config.toml
init_std_o = 0.0
lr_head = 0.00731
warmup_steps = 200
seq_len = 256
MLP neurons of a small language model. Each row is named by its layer, matrix (down: output weights) and neuron, and shows model dimensions 48-175. Each number is 500 + 50 x the weight over its row's rms, rounded and kept within 0 to 999. Numbers have three digits each. A neuron's up and down rows have the sign that makes its largest values positive.
A block is one neuron, or neurons of one layer that tend to fire together. After each block is what it responds to, as a language model described it from the Wikipedia text at the highest values.

L5.down419:414537559475485525441424540490621501507486528473583499578428457508542433487619586433580381479539477427546557509584552510432501548452550513440541525453423503527484507494428477480461466473515544467509548469564493530555514594528474490575542594545622527525481553571467423433533534529486520471521529485422541645481529522557468516513515556469560499539450376413511586498508541514540537384541
Mid-word suffix fragments. Word-internal pieces inside long Latinate words, mostly the "ti" of -tion nouns (compila·ti·on, reloca·ti·on, int·enti·on), plus similar middle syllables.

L9.down78:532502523578486470523490523470580461493522454560422583533527504491526546483526493550456529529524480451522467435565458476431447549425538518443559480379473488451544550467464525473537504548480496445435524489522478522532551496508597548489657492463531466490559497475452577561362519461572516461510576393548530466467560457492558551428549537427460519551477474614428578484508447432501521528408
L9.down294:502558473427516467480499478474571483555572513519537509503471524467512465488368430512557548380512459503524576578501465518429464431544573487430409455501472499505468533478538478469433543496482513500453417495436434617462505485488486487404466508516597426488554567438555471498459444392505481530584512563453383451478470532459535486479457550584564492475510527500465507524438517536473504564524
L9.down351:450476474522494459449480425481512463436545511454482469530514479417425559529571487604453529506516492439494455510487518508514561501494455507457503430528401493515491413499455564513529512437562481392522455382522431518478419512513575601476504465483538480482551563496491394591362486507400545531432570481530427409410483508495523452529380453499526495444507503575506611423436509482471513554548
L9.down382:445455469522435462530509506531483487455452513556548467440588541447506520493499523454503454575471531540518536550493472456410400508512484463581531604498567510464536566568558532483480515504592509491542576546515563450470473490524450327483411439420484446459500475476429588515472522508478499536522469520544459567529425454471536444396519529503569472561494501416477473565593453509424515541470
Verb stems before suffixes. Verb stems or mid-word verb pieces right before an inflectional ending (-ed, -ing, -s, -e), such as "av|eng|es", "rep|ris|ed", "surviv|ed", "adm|itt|ed"; also a few whole verbs like "can".

L6.down58:452504524446462497439483504542559575467504496545481411532473463468481510581562537436499441425452464562440427501444508543508602487426546429498568436513459429492546471548484504547492462502579539502515483507426450459469508562466582363477550507504489498509499550537476556537574424526599490459483454575494584402536592501574494527393520492458446523455468539526516595530481477503474512361495
L6.down167:492547467520449554466419582475471514450504496525555560451461597493540555516542500473502512442452613540526487603507477580581410509474495434580464535596456522505494478408449482474442559506470489469431572568508495597522557572504553392451429519468456528513519501513534577497587550468554491563460480540578500521539428491473561520529511394504535425500461540498469483419465522443511423459480
L6.down197:498484518432466488570448570569568423454490515483472465474467499500544471450522470544442500542515461463499525553493531439550502477408518523529536436489501487437454492575593527564412568508530489480544527532517519681452553519496498543503546467516385503480461515533562504466482500488493507491456501581522512519533505445587539421552577460415677525439504461617504514505567478511456538529556
L6.down234:398491416416436546479469443459479471506562603510569500516549406424542484478434432577473484573489431540594530556495477525537566534484522359478547539506487524472497427609498451500521484430420353532423467494525541562506576461514599495517560480564514526533580398446454537421485483541437542523459501462548429446468447559455460458526481517480500555503499476483413482394552508450545499444524
L6.down245:515569479481507466515510552440484458566500452553540583617467446446487519403399492524457544519506510416519497475524548485529536446471508518508503431609477451368426585497440481533509554551497554503470519542506499453568545387487591400442562522566476502490545453470424472573498531465515546548559470400486542576417505491528538491504429494494479503484390560530513425504652500533389598497569
L6.down378:515506555491511445458476413471555454434471436484513586492520446433464535480514487458462497480493506595510567533500523472494469538518560486514533433447493545465484502462437502418549542514446538576527541505516578504511579432403585478531446586572407505479496524460439437461538536560491576464530523498476482601523501512543461505546383492511468444629563553495467503567471487467518504454404
L6.down379:533443596464497516523484472554500467517329522512550490436497547508544431455557477521500450405409484509495530399467529464536588492538474484501396451536474481561487439364608509559521539488431523479444533510572478476530381509494422462424522531580593484523525511446501486472444561482552510471537489455481548407576498605444417479464472410421515519533459506535496401511514498614445432381490
L6.down413:481474536497489462519446475455547469566481426498517590476486512486463406517521481477524463496478438459530455469537507541450501509449430403456534418575532427499543529488503524450459495500474509381653557559496461545509531476551508489455600461525440518502378492585568462631544533481530431545418464498640443578528492484516525466490420562499566441554446563543484533483597463448448540547503
L6.down443:444527463541545508534538409566455494553533466462568464451467487462483490547474527446532489487469427538531475510528444503581594606578524577469531477454574450432507559501408513559487558487518421463438560566578506545507483507542558464575488445483545541589514481548508522353538443535531562583471490471418619549516584505517532443520424482552464551532536540504592465390460437487504536521461
L6.down445:515497486489579449493461575569569493517481490490559514459480476474611602460576449528572421541501515499473516487552534566501540469539527510498449454490432453429464452465606553558519525543575477536522506502554507496549629547524452367534502519597507513509467489500469414590455542497582585479510494576547511476527530533446493495528503429439564477472565494479473405460435573503549458554556
L6.down481:639432369544436491517455486389486484552549505484472535500469565505414583538492416435570369411466512439495537513549518481536508548572463583503551554542475484478515532564441496572570412494504472533561448513519536566410508506429476490541600480483473401607445448411499492404473457478454501466519531524518551516500422453487615527437535408508583461553540563517476513448518458496533488477549
L6.down500:526468400498529474505546454512411488568610400511461557534509505469476481525560529519491410495458487558545544534570596521559547512514497469481450412544544503489451374552565466549509479536551493505506384454534521551578569489557499540415520568509471533558524492529448500461499535478608542521470508558501473455465435391499553554455507445523457475511504567533413457403523540462514540487437
L6.down537:562541494545539485424419539585554565475617467436418530473440523437502463484594510439481482420460526427514538566450545479482507508481459500573486482487518465537560462533440514477471471537521579480492508558490482681453496454515498481478470488513414486443505528520563516540502588484469580518415395521491577368584435444411534457506517471467468470598450443637504450461567548434544517443461
L6.down600:486592485483414490468469542564465457510481469576536553520457473545528499519462402442515558491545453478510505527580551418649463569500540434433533585547501483431458486550482519458597495518457490479505507619434476524541611435501482390446540575564454501502546487604499570481568448438536580447497477459532518435496469385511481485452482449521524554660541535591412569445427520524517601531521
L6.down611:524560425572526428521628547510538488571485512489564458475586559415453483558447557543573453535536508472461537523477464521520466511499555546492494472564516529434572510558538590532590432505486536514495511519392504591566497396465518533558572530481501488465546523479519445536509507444475524530486531541480594507503449381534526573514529494442522615470491542597481533436494471490429453550484
L6.down613:495470442463451464485510556456471569461448534538507461430424475513445495603567463425469447459443580516475424523534557547558526497516471429500519420534453500471548450521456424485571544485406431525587503584529500549514478547512489454500515503532462463498488418501552480587460526512497424614419571411454457433624467456410490526394517564527543525495473486485487527466533494584531440553528
Degree and comparative modifiers. Words grading an adjective, chiefly most in one of the most and more in more effective, plus some, very, -ly adverb endings.

L9.down19:496597423500543480521420531522522399431549609493464468523493513491513465533506555518494428543506399404562470444491505483576526443452511504563509438467630458552528560407494485435570559521532537551446445609485607587502488437525529564497501512388553455479506497506571535480494444518537432583489531495468443521436501561481577461539482488496567529529510441518604471480499495461507534501632
L9.down49:436499406435536478460450467497545583496481495539512499522508502468561510601528500571585552593551487524472495498481495505548451612489446413447424404486547515547540527420460471492483485525450572545513471501505458627565468553547568564504559573494404447477444600480491524484541594521543583533422542523493539517461494424498554537540556534463482541463464499513519493437543394509508448473541
L9.down440:422531530500445539475443486536555521512458501541597553562561458464411470617439477438539524506508541502473492438485476493493556497564449423546495463533534472544493512507457422524567541417492478452485526530486425475552510467522503476435376572594556485555493456520538533393449557440502541535458542525547476369499461553409550509539415456412512459420491453490425560531499383441498430506366
L9.down467:564500434500457552464482466502509532520460615457488510560495461508486506458445518426506534496467393562501443533490569601553502541431580507585458418457443530492501451471429407409511492509555478572551517583458503580503447456476489543499528465492533476574438503551450504545517546516527570561572468482552520549533486467505404533510615486470499526452536549507487422535545498555429567572568
Mid-word verb stem pieces. Inner word-piece fragments of Latinate verbs just before a suffix like -ted or -tion, as in rel-oca-ted, exc-ava-ted, deteri-ora-ted.

L5.down620:439502464354465442582521475499496435561491561540459509511473491592497505547432519537538483513542560488554603480511578451548461508430479560491539433484514417492519419497599494431546486540589462482524530443447490584506478493477510474492430548537507551430445513524523469372507468472576419480534443499547471448543496585541481534459485518584509514542516523597547519564483470475508467494511
Mid-word suffix syllables. Penultimate word-piece syllables inside long Latinate words, right before -tion/-ted endings, like privati-za-tion, consoli-da-tion, elimi-na-ted; also " (" before unit labels in tables.

L6.down5:470527411439526460448533540454558571491508521429502454494512412431461549520451552378491427448480471467496469426551479513442509479505473394543483509540504506481619525469512503544433429528435614446526591428445456511518482506571436531543521453529576485452482575590515486514494416438536479496541419516526496484503570538499534408496552503473497589470496519549539524427537471494449517399462
L6.down102:519565498468540503532505546443504563575581571543611494469532613449518441446438505511443467485556566505519442538550558550493386488474514400562508480498490460582520521412526538654535580446541537504463470475453493427583548520427577463448598473473488538482577455485483535471494525496407499448461517592561506602536463458567462499457474458518483484477532472553474422532496515566540427497546
L6.down111:533522427468462463524454501533594537597522463453407540524460454516492482522455597589527517549576451516543471423548410583527491499532496523428586438511495490589560505510429521463520522543572555574486433513495597583524451548486506453423554518485539546507486432544533576485583458518459496536516518467571540512539499519405499557529451487518516490494484509496445501503510500555516439509463
L6.down127:536499488462457466531511490583514516495510528440520527520472564642573470586513438572533538503520518437485457384535497541527452433469575477466524498511537539575485479426553420490599598507589474586605602482456556488524489523479524544469456544446549553488413519511460410480511549506538437481513491493478420520479487523453412518485622533471542532496506533463532502468452528477463492498468
L6.down129:469506464523494484520516533547529467519585560474559526641526519558588534553383564483534482575571574473552612476491491483610497466497490495504500532488494574549560606467517548513468519541505525481484469523470580536496491569608584463463496456535476505526505532498408457382513500473562521519458645487472429548469535470526438529544529518455583483463521547514578402525437456482583458470444
L6.down154:561543484535463479470503485494497516486510485414513444556510556480571544535530607526581591479576475467514516515560442488459627439435439489505539522643468527502474488604404462600538439484612534528463515563399474543485503460497467467397520510498486553494496533468549476444437420496436516454533598465530520540490536446484427589460537504513430532447479474439460569495501477526481596450492
L6.down185:485510539451546531456459498632483524413481431505495450489539501460544440417480527409480553496486610430512482431475606390494531489513544489424543449570479515592543476450495522451483461505492423444454553432497525529492483510393562464519475539475460457575538533485570487517506495482512507556499412517507479364579483432492538556463523457440481491547498490477475448651485464504512486412564
L6.down188:459416539519471555583488546586497466460517416493473498628489483609530511498533550518504572482579529419470543503568521549456444493414464490489543538556438490455547509545497455448518529503568532539583546497465525461548462497456464346574515481593543480568432512503616501487463483505469512483382382475449532535507449424525510495452476489462606462520503486471583461472493547385584507486501
L6.down224:519464596439486503474508464504494568458489572566558502468538526479531474461487513443496470546469513477411494462497533467495482559417348463521477492447447543494535498555559533514444474597457503430466479535479492517582474544424507556464513424490532457444551507424450574472514480571528501445496577517507387509505600524608472491575382466580535463463449503522490435526505531536575470379471
L6.down232:526409516399473487496452465513557562528521456497407535539484517562507495429477422499544470418544531525528428547483502566559504531539536423423495464467474447572459435481436513490573480544518572532556518474560450533551533438461474319409506453496618526501489456457504524444536523506521530430528503499563525471509436433467525445511541488491486594471549595436396515542410538484561421505612
L6.down338:468613506468424445465536565572579442472475504453487504521476489557450593390512438437427472511483602568418496445546487504519528478449497495514630504645532462495451511607557491514504499477392453484503519542526453483413527448506441544480461478491518448465520453448571488411532482500486501436481468536469544570599468418551572475516505495531543496531532446412539440536400510492523512531572
L6.down448:558507408509495533466425473389557503528464554461592482593445564516551494443586435505439413577516603408466438515480503519517508481567442465517496463444483405489537534521504515531519537417507496425525506527554504515534577483502513485475590413429469540577527482503441527483503502482391450539513597580512402433501476483527495454496514485530467405468660424512519544450527433522487429413437
L6.down530:555486569483525513450587472561418413499588578492444537485473444470407543536505442477577565448410460471536448426492476487614514483437541532501463495468455482458541479527484594463524574539490577410588481447424486491560510520513496468519536429518600535555480485537525501529524489539480515525444493525521582524544448517520452620471579565518469556503520441589465560531436481596525491576675
L6.down543:469499538571522558537441487512568519472548573505421445489409480446474515586471480497517551493455492457449506520456462489494544436450508408528489475514558582577527542458447540420531517526462540499569410500516439551470431438491439513470430492528436379461432451448371453568426530527544529477499497446467530503482426505406454449486406562425515503517582423483597484466521550479496573503527
L6.down609:450450507462508517502534442518474525522459469428530407569535438564408486480528436497444562395449451499391612571500413525452540434529496533447438511495437523558455544514525508524523577498497505458498517474453503494444531489557490425431516544534502409406484544593368487511387462595545506520501504489506466478511504424378487561525467564474463571530427417451504486482502545586504466483491
L6.down633:506532478449470521438509486554511535492488465600574496480550456608527514492537501521598507444478483463536496496550492517526420426576437479435617473485478584422468555400474484517623555539525408542550509651487544464546604457482440436605467470549453456533561454486446465546508494530475442518542441497471509526586396513519438425439534434519500570538563450423489540477400548531488567486484
Mid-word subword fragments. Interior pieces of words split into several tokens, before the suffix arrives, as in arr-ange-ment, coef-fic-ients, controve-rs-y, dedica-ti-on.

L6.down12:526518497579457562484450502485556486429561524471499503395495458488487531493493519454488476558508430494504481477437577535519512501625407556499490491547447474494480513521437553552468511529537572458527523539488552565472507550433537619391480443469487409428455544513538533517479499578452475496408504637487546553478466440489533462498604445589456483426486431512648575548545501534499448480506
L6.down20:499494484585492573421495532538491543505477417365437529487384472509411481499514578480535491513595585505547535495530486496446590566453477518531536620512472506550576568470466534542455452512565505518498454485535533536415514486492462524582539528569461546433447522571492505532481482571545446513458532469529487546472496500522636517486576444405529543483463553566574540499501436489611455542506
L6.down79:518542465471504486572430502486528452442435526470609556602438537494528382523451551465577526504531593470484412495532481517461491494518589538548613433532473487565467456582527529521551470456570539508451601570462482444541505442463488540438455491456453549469564432376468529396579537499523508452533549475542576499601494584446517491485568510481583460568533597541526482495627461509490517497536
L6.down95:427504463529591517489553509537562466515439450458502497550484500511536505447492524546554543510406466572490477540411562429433520556504495503526452469513542497536496553514459506553383464545544547426516589591494467484440533544567564407570540502603476584447494447548523550470528467471434486531468530555514520494473522378480542562483496511552518501528588510487521481588544508474493515421534
L6.down131:522528542485528533583449504436491483548588398487436483472518545528509471519505553513507461472483512491480486517457422521517459532571480607590492504448552557472451492540529478395482441512489556421506449545520504539446516526480407575472524500593533596416417476511445546468488398473462520483397436515491503563449431420547536468517495539443585530380549503518449470446555442540490527496547
L6.down204:430599481501519466423514468519497494458494539511548466433495501460508454572537498516567423448492630489420453512395448515507538596396552485511621504475408478475470459563448441507547531558569505428552543495471586470376556505490507451511517420547547492590400451501474446431534550416474403481499446527602433428546545460492567527501517527402537415479496593442589502492485557474526566457513
L6.down225:348522456471449592455440483519418535525502471485532535546551473484486487466550459486509404610486485499520471527397454475487447437512421500496508507493567478492531498533530557549518521532520494534498461420452535446466506487533494522509507512606485456538473513607578517553541498541442455489635398581509482481508498414441476487586533436500505582495551517462422600488501533610434589431452
L6.down239:463492431557603415561533550488540524512457469577522508509507539528538487517494518562501454513483485556451416580441477474504464444480459471623468480522546514485430556483469609508519494507474455581469470527442565511503456484438604455522488509458480435481497448468462505440534493567621451560504482488561506407509470514502417372460405460570470415519570528595527493509520552451510477499532
L6.down253:391520423470381484645510469512482486609456402535478574503496432403439406482508500393600422531482508465498478527506562459450540444598513503527505450555502535502486528488489438484542522467473515555492536541480599472480527460463575536476480379435496429445507489538504426540495412527479638526520506486496513491516455554476552490589465572580398487536566595483438572533516537543498618410510
L6.down304:462538461396504464473458571517488567507511475460509582466501575510545512474517457510537547492502593561434442435454469522524582458520551563470516548511567548506556541472412465479418547599482569470486514502477516555496529506483416498517575543422487497454436594508541476394542475470571496530540502513460571500412388478402447571537453419554512409464472531454559535518528436450444546604481
L6.down370:539467494473505521571506429456474499530546490452555539517562466521581491589493448530475417418503455550580528415524526540546417486511431427560489512489505524556394534554481510451514477433539464608555551489481580475549507403382452487462574472469508527421418586543484516543507467553522510550613467540524469413540438564485512576576510534470469522531514495460550552463509516409395573406507
L6.down474:493519481511495507426498499512507551485413491517511493536612556531496427517504465469510480479528476524340471553479533488464516419536557454489523489586554442474571516490415547524446533581571516500521485497511521478558509496543439464524375371518480538509519420553547585503509497499508456507515516409463494501473590541505625511558500452421580464409563463486643513502486514619555553479600
L6.down485:555585462454450540470514547477439526473543472518440512535559508495439533463455470571519445463489459544493550554554469495551527508534452468588466510514516467573464460427403370481446458524499523441482460546521500509601453462501431429422556497534418600437481429460551485508596477461599511472562479535428487441538500533538456666541481467431464503474529494551525548493429461509455508469489
L6.down499:520436487532476545523517482537493578484531483519466522488508575506489496510524478463455570538534516497549458565580523477479593428485466527579484520540512492446473507389411535379493433490562515520607546493521491420506561523563587458508372510486500472430494613460457623523465493582490451575571479461490547440490543473537550536548448469506535436424465650446555603527533437527538513418607
L6.down539:501489414430433566504494488428451528589535526540438544434501499418461473554506565428468482555528448519548587564450435525393517483428531531520500613484589440490498412446536550406584509557486462470491583479547523484513499482537501540495587521542526426610514484519468439481514546437568583606425567526472534524521501510511559560499544522570429504575474444475499595474455469571428481459446
L6.down630:502456515441516402542468565504488543431396600466522489462554589525523476421493471447456379491422536424483481518477429414552502462591448528504425475500432514499454513474546510491424569504525575506480473499539540490593420515480592552536475525521555472441482566568517503533460498481419538537578471484482484453466526560537464373462512475557509521448487517439557464629451495506485540441478
Mid-word Latinate verb stems. Middle word-pieces of long Latinate verbs split into several tokens, just before endings like -ted, -tion, -ting: rel-oca-ted, exc-ava-ted, inter-pre-ted.

L9.down10:589483571479528551513525462539502488470475457520504496457473484383460456540428551505521402503526532526538364512537481578517497499595505513543535488478589441509495506581469501509419513476535432485557565488492611516478583461438457587549531628498414578594464502487485429506501462505533511463472416447496543443481499571430473581554554499522543468524438582476465469592456460502394465546492
L9.down199:493515527438456551524544523532456592573532462397459534460447492556491537431576596461483450574434535448519468512438530591524437594551422615551584542444453603539467517514506498464453525583500451499436489571509560569593501429432498451480478470488480438572522555587395520541596493389510520512459521567474540445452511537568451439581461491568467570543535594488464476421564390607470491504478
L9.down538:476505515428483530505553533514525501448371530393415454442473398421461571498487536606559502600498557597432518523499573494496540606479485489520535582519486591482480563475380471489477531504486481525436545526586512600507476439481488546425528530495511482505523483501451513502468478550517433534437512509488548554507452527519427532511545515439549521518574516518533465500520560602485589533514
L9.down570:560522510481535518526542544523464471467561456494474514538494436433438518545382535538457449535399459549508535575528494529435570438563468598529578576461492567565383549445475519492471484538502497490484556414492537613518474438457378516518580421497482522513561486510500519488468528528389488561328484398432575474550434558523540485559512498505529432425561577463451521478526544544534536552528
Plural noun endings. Plural nouns or plural suffixes (s, es, ies) after quantifiers like many, various, other, two, e.g. towns, names, villages, dignitaries.

L5.down352:561466469426490535487562401489578508570534455476521541569494408435550501563476497495484471522505502521488494469494547455423594596504534488547458583465518487547477508535492419529453480559622497464401470525521527498475522369481444373480545490443557576468522471557502580412527493491571562562448476521462529476497526470470573629551446465586523469472467454545532491465569484484494477529472
Comparative more / less. Fires mostly on "more" and "less" as comparative or quantity words mid-sentence, e.g. "but more yellow", "If less than", "more confidence". Weaker, scattered hits on "when", "which", "pred-" and colons in database lists.